Part of a small language model's weights: 3 heads of 64, vocabulary 8192.
MLP neurons of a small language model. Each row is named by its layer, matrix (up: input weights) and neuron, and shows model dimensions 48-143. Each number is 128 + 32 x the weight over its row's rms, rounded and kept within 0 to 255.
After each neuron's rows, "fires on" lists the tokens most often at its 100 highest values on Wikipedia text that the model never trained on.

L5.up220 [129  79 177 152 105 152 147 106 162 176  98 112 165 132 132 168 175 103 171 101 113 115 111 105  99 137  90 173 131  72 104 162 115 150 135 158 163  96 130 116 119 125 108 115 159 146 124 166  86 156 143 105 150 150 191  74 144 138 160 116 124  92 131 141 145 164 126 121  66 132 108 102 102 135  53  78 125 100  90  87 104 112 106 122 126 119  75 110 160 148 119 185 120 112 145 139]
fires on: "3", "7", "0", "5", "6", "4"

L4.up441 [148 166 137  77 164 106 109 129  98 147 114 100 176 150 105  77 108 111 142 163  73 103 163  88 141 132 114 140 210 100 162 110 166 125 123 119  99 160  58  91 179 143 130 134 143 133 146 118 194 118  64 136 176 129 146 127 128  98  83 162 130 113 148  98  99 134 124 118 163 111 133 201  77 151  81 142 147 159  80 139 179  81 130  18 129 142 117 116 123 111 129  80 132 109 127 165]
fires on: "n", "ne", "d", "che", "e"

L5.up861 [129 145  92  81 167 123 110 148 131  62 121 127 152 168 128 148 161 123 126 187  83  77 127  72 145 179 120 119 131 104 144 158  89 157 150  85 162  90 128 161 175  93  84 100 207 113 129 129 154 159  97 105  89 125  92 188 127 101 139 135 103 124 113 141 100  63 131 153 122  79 164 171 177 160 128 136 139  97 171 114 127 133 151 160 110  97 147 146 167 126 108 105 136 105 207 140]
fires on: "b", "m", " of", "f", "'s"

L5.up80 [164 154 122 149 166 168 152  99 113  53 120 119 159 118 133  88 102 160 109  79  93 137 140 192  77 156  95 201 152 142 123 109 113 127 153 108 121 118 114 100  87 148 103 101 199 171 132 111  82 120 179 135  93 126 156  89 111 163 140 114 136 150 140 141 148 149 140 108  93  69 127 168 164 142  99 174 185 102 192 126 120 159 193 100  59 142 122  88 102 123 182 134 135 165 170 119]
fires on: "O", "4", "he", " (", "I", "over"

L4.up403 [117  92 134 120 130 169  89  38 185 112 158 155 165 145 113 176 109  84 105 181 108 147 131 133  94 146 136  93 157 174 140 164 179 118 131 132 101 138  95 127 116  97 189 155 139 135 182 146 133 129 183 102  78  63 148 160 155 160 135 116 138 113 141 165  96 145 136 122 128 139  83 160 124 106 177  78 185 162 145 173 160 113 102 123 129 175  92 132 104 168 120 130  88  83  87 144]
fires on: ".\n\n", "\n\n", " |\n\n", "h", "th"

L7.up204 [121 120 146 128 160 158 123 167  96 135 158 108 118 127 169 176 154 137 179 151 127 140 139 140 176  73 124 129 139 110 129  80 117  93 117 151 117 135 123  46 208 123  59 183 126 159 191  99 127 109 115 134 114 122 179 111 108 118 179 121 118 151  93  62  86  61 100 139 185 101 116 116 152 133 127  94 112  56 109 135  62 134 153 150 156 163 140 120 197 104 129 133 136 137 110 137]
fires on: " to", ",", " not", " Ed", " GER"

L7.up790 [ 93  88  72  68 117 164  93 164  79 170 176 152 190 149 119 169 127 182 162  77 101 157 111 118 131 153 186 110 158 121 182 125 127 101 140 147 152 131 142 146 191 110  99 105 129 181 108 107 142  73 147 147  57 106 125 154 111 143 154 118 102 113 148  99 136 171 113 111 166 111 133 119 107  98  80  94  92 118 141 131 116 150  99 147  82 117 127  66 156 125 108 160 109 140 163 156]
fires on: " Sh", " T", " S", " ex", " Z", "’"

L7.up247 [185 107 156 183  85  61 124 125 122 139 154 131 132 157 114 153 158 135 183  95  62  71 135 111 114 144 151 121 176  76 133 155 147 183 125  91 113 171 117 136  87 149  72 156  67  99 123  99 131 153 173 176 191 193 164 112 103 124 131  90 116 129 151 128 130 179 111 115 169 159 144 122  79 131  63  61 108 107 158  67 177 126 127 164 123 146 152 119 102 130 129 132 117 120 131 157]
fires on: " the", " to", " O", " at"

L5.up619 [121 137  92 122  80 146 154 132 114 139 137  90 148 171 129 126 135 119 130 111 188 124 147 143 130  38 135  86 161 127 172 185 115 122 171  77  31 181 120 122 191 163 121 152 127 109 142 173 116  92 168 204 117 152 126 189 170 129 165 103  95 142 125 164 148 147 148 118 219 148  89 181 200 109 160  89 137 168 115 154 123 137 158 114  93 109 170 115  80 175 143 167 119 161 135  94]
fires on: "B", " C", " c", ">", "2", "C"

L7.up154 [134  82 106  77 140 146 129 180 113 162 203 110 194 158  85 135  71  76 122 107  82 115 174  68 145 112 117  65 122 148 127 129 199 153 107 129 174 102 108 109 135 159 180  85 102 125 182 144 145 138 128 114 131 166 139 121 175 181 129 206 177 152 101 138  77 154 143 116 122 143 105 177 136 130 155 150 169 133 153 110 114  61 151  80 130 116 134 150 146 117 134 138 155 113 137 152]
fires on: " h", " H", "-h", "h", "th"

L7.up906 [136 129 121 123 103  89 158 117 114 173 126  76 160 105 115 146 119 130  73  26 115 146 188 142 127 184 131 101  97  80  63 109 136 145 161  74 136 116  90 137  97 216 129 136 136 210 109 150  47 100 101  81 111 154 156 118 108 208 147 110 142 108 148 155 152 126  96 144 152 114 125 119  78 154 142 116 173 144 124 106 125 141 155 123 154 131 183 101 129 108  88 150 170  93 144 105]
fires on: "–", ".", " album", " program", "18", "-"

L6.up260 [102 153 143  83 108 153 101 123 158 185 165 159 155  68 108 127 106 162 138  69 112 115  85 184 151  97 112 143 130 164 114  48 158 131 121 133 121 136 189 174 149 107  70 117 190 141 155 112 174 128 185 150 137 144  94 133 132 149 187 123 140  57 123 126 108 123 135 109 175 123  71 116  90 155 102  46 140 111 163 184 136 154 120 140  92 104 123 182  99 122 161 142  74  87 207 104]
fires on: " s", " S", " his", " L", " played", " also"

L5.up305 [196 128  91 136 127 153 149  77 106 143 164  69 202 153 163  87 141  80  87 107 113 128 149  95 111  98 175 160 139 154 153 179 123 147 125  67 143  94 196 137 124 175  88  76 123 152  96 141 106 131 125 112 178 115 171 134  79 121 138  92 106 111 153 125 180 162 150 167  95 131  95  78 139 127  66 144 167 194 176 124  73 112 193 154 125  89 128 148 143  77  91 154 200 106 100  79]
fires on: "-", "{", " '", "(", "[", " ["

L5.up4 [127 111 121 178 103 136 118 191 150 136 144 157 106 134 109 138 136  98 116 180 144 161 123 103 139 144  94 140 147 168 166 145 149  98  80 112 106 116  85 122 146 124  85  92 104  88 154 126  84 128  43  97 137  85 160  99 156 124 140 124 170 157  85 169  85 170 142 160  93  77 122 127  68 143 157  92  86  66 172 156  98 148 185 114  93 121 108  92 193  98  81 187 114 174 136 132]
fires on: "g", "ann", "ph", "ar", "\\", "or"

L7.up33 [127 182  65 128 126 155 106 148  92 134 132 127 194 190  80 134 119 125 124  94  90 108 186 229 100 111 158 200 110 112  96  82 157 136 190  67 133 105  61  85 160 113 131 148 107 138 166 144  97 130 104  99 130 122 112 123 121 127 152 116  92 126 125 161 148  87 150  85  76 118  88 127  85 172 115 139  97 127 128 132 105  97 140 151 106 103 112 104 168 140 110 119 146 121 116 127]
fires on: " ", " D", " spec", " Br", " d", " br"

L6.up387 [100 115 179 143 158 157  93 123 118 221 132 128 163 153 116 160 146 192  85 177  61 100 168  86 137 122 121 120  66 150 101 129 116  67 135 141 126 152 185 129 106  80  69 163 165 163 125 162 124 166 122 121 104 138  82 146 106 165 121 127 101 119  91 167  64 167 138 129 155 141 117 148 184  84  54  99 178 118 154  73 172 143  87 100 110 113 139 167 174 135 115 150  89 106 123 103]
fires on: " F", " B", "t", " G", " E", " T"

L6.up898 [140 110  89 136 104 113 153 139 138  83 160 166 120 114  99 140 146 156 136 106 129 148 110 124 132 205 139 132 240 133 112 174 203 161 123  98  98 118 159 150 122 153 112 198 114  91 101 160  74 135 149 127 153 130 119 150 117 151 147 136 179 102 135  95 106 131 141 161 128  91  90  78 124 175 107 134 188 130 157 107 127 115 181 108 163 165  81 104 176 117 113 129 142 163 127  99]
fires on: " |", " of", " century", " year", " period"

L5.up342 [107 208 119  76 172 144 154  59 159 156 146  97 122 124  92 113 128 105 139 107 160 136 149 144 124 134 161  44  99 122 114 149 168 126 181 137 117 125 111 122 122  54  96 134 141  94 106 113 190 213 132 101  66  66 123 116 169 118 182 107 118 137 110 150 125 121 153  92 128  88 113  91 137 139 143 160 154 168  86 116 134 155 132 131 152 123 100 119 193 131 197 108 195 104 136 154]
fires on: "d", "m", "^{", "ed", " "

L5.up262 [195 110  96 150 108 130 166 105 140  83 147 108 147 154  95 112 120  76 122 124  98 137 161  87 139 137  65 165 112 164 136 146 107 188 168 149  92 157 123 114 149 128  71 137  86 166 181 122 176 136 167 135 103  76 130 144  85 116 172 119 129 105 127 145 146  96 187 179  75  94 101 119 115 160 118 123 149  69 147 131 206 121 124 121 146  93 189 165 115 134 111 157 184 127  77  93]
fires on: ":", "-", "\n", ";", " as", " S"

L4.up182 [127 177 104 164 131  95 150 134 142 102 155  48 127  98 125 115 140 134 195  94 176  92 151 169  82 163  97 138 131 160  93 115  77  95  89  88 134 178 131  97 134 222 160 117 139 104 164 115 132 109 130 146 154  97 188 153 109 140 112 148 148 105 138 140 128 108 144 169 156  64 142 116 104 128 169 169  93 111 180 174 151 186 127 134 148 117 137 126 147 166 144 134 136 118 113 126]
fires on: " of", "ent", "ar", "ast"

L5.up722 [141  57 120 140 152 182 119  88 161 152 147 208 137 140 108 156 164 161 180 145  83 117 151  74  79 143 130 132 135 152  73  98 138 146 152 126 120 118 115 150  73 120  95 150 176 152 141 138 133 130 132 129  70 105 156 109 125 150 126 127  68  83 139  40  77 138 104 155  79 140 161 136  53 127  82 107  84  89 182 180 119 144 139 110 105 138 144  96  91 148 154 129 129 113 158 139]
fires on: " was", " were", "ed", " came", " born"

L6.up262 [ 80 134 127 112  70 163 154 128 118 168 124 120 157 133 102 197  94 141 117  80 151 114 119 216 130 108 116 122 126 202 102 116 122  96 155 144  49 103 103 138 126  71 146 132 121  89 102 105 128 181 119 183 141 129 145 135 112 157 177 127  75 100 109 110  93 139 153  93 127  87 146 115 127 168 175 132 109 165 155 166 170 120 176 154 111 157 135 127 123 103 129 115 120 142 115  83]
fires on: "c", " C", " p", "ic", "esc", "ig"

L7.up264 [114 129  95 153 117 131  77 136 151 129 143  64  48 157 154  87 176 113 104 103 109 178 136 158  78 160 158  45 143  78 162 116 102 149 102 131 146 135 161 143 157  92 146 188 147 159 171 107 116  78 202 167 121 156 162 160 110 178 183 103 124 108 115 181 100 120 142  68  72 166 128 185  99 155 142 127 124 137 130 106 118  87  63  82  80  92 195 125 131 173 115 135 131 116 167  80]
fires on: " |", "g", "on", "en"

L6.up705 [136 107 152 154 140 129 111 116  76 188 129  88 154 114  93 158 189 110 120 145 174 152 144 212 139 135 130  75  93 150 162 134 100 115  63 189 150 103 151 113 136 195 201 197 137 132 112  83  98 105 155 137  98 125 168 115 137 103 118 151 140 106 105 121 119 138 126 124 120 150 141 151 138  56 147 164  69 173 135 136 131  86 102  73 109 138 117 167 121 173 153 136 118 115 183 119]
fires on: " f", " h", " exc", " def", "f", " "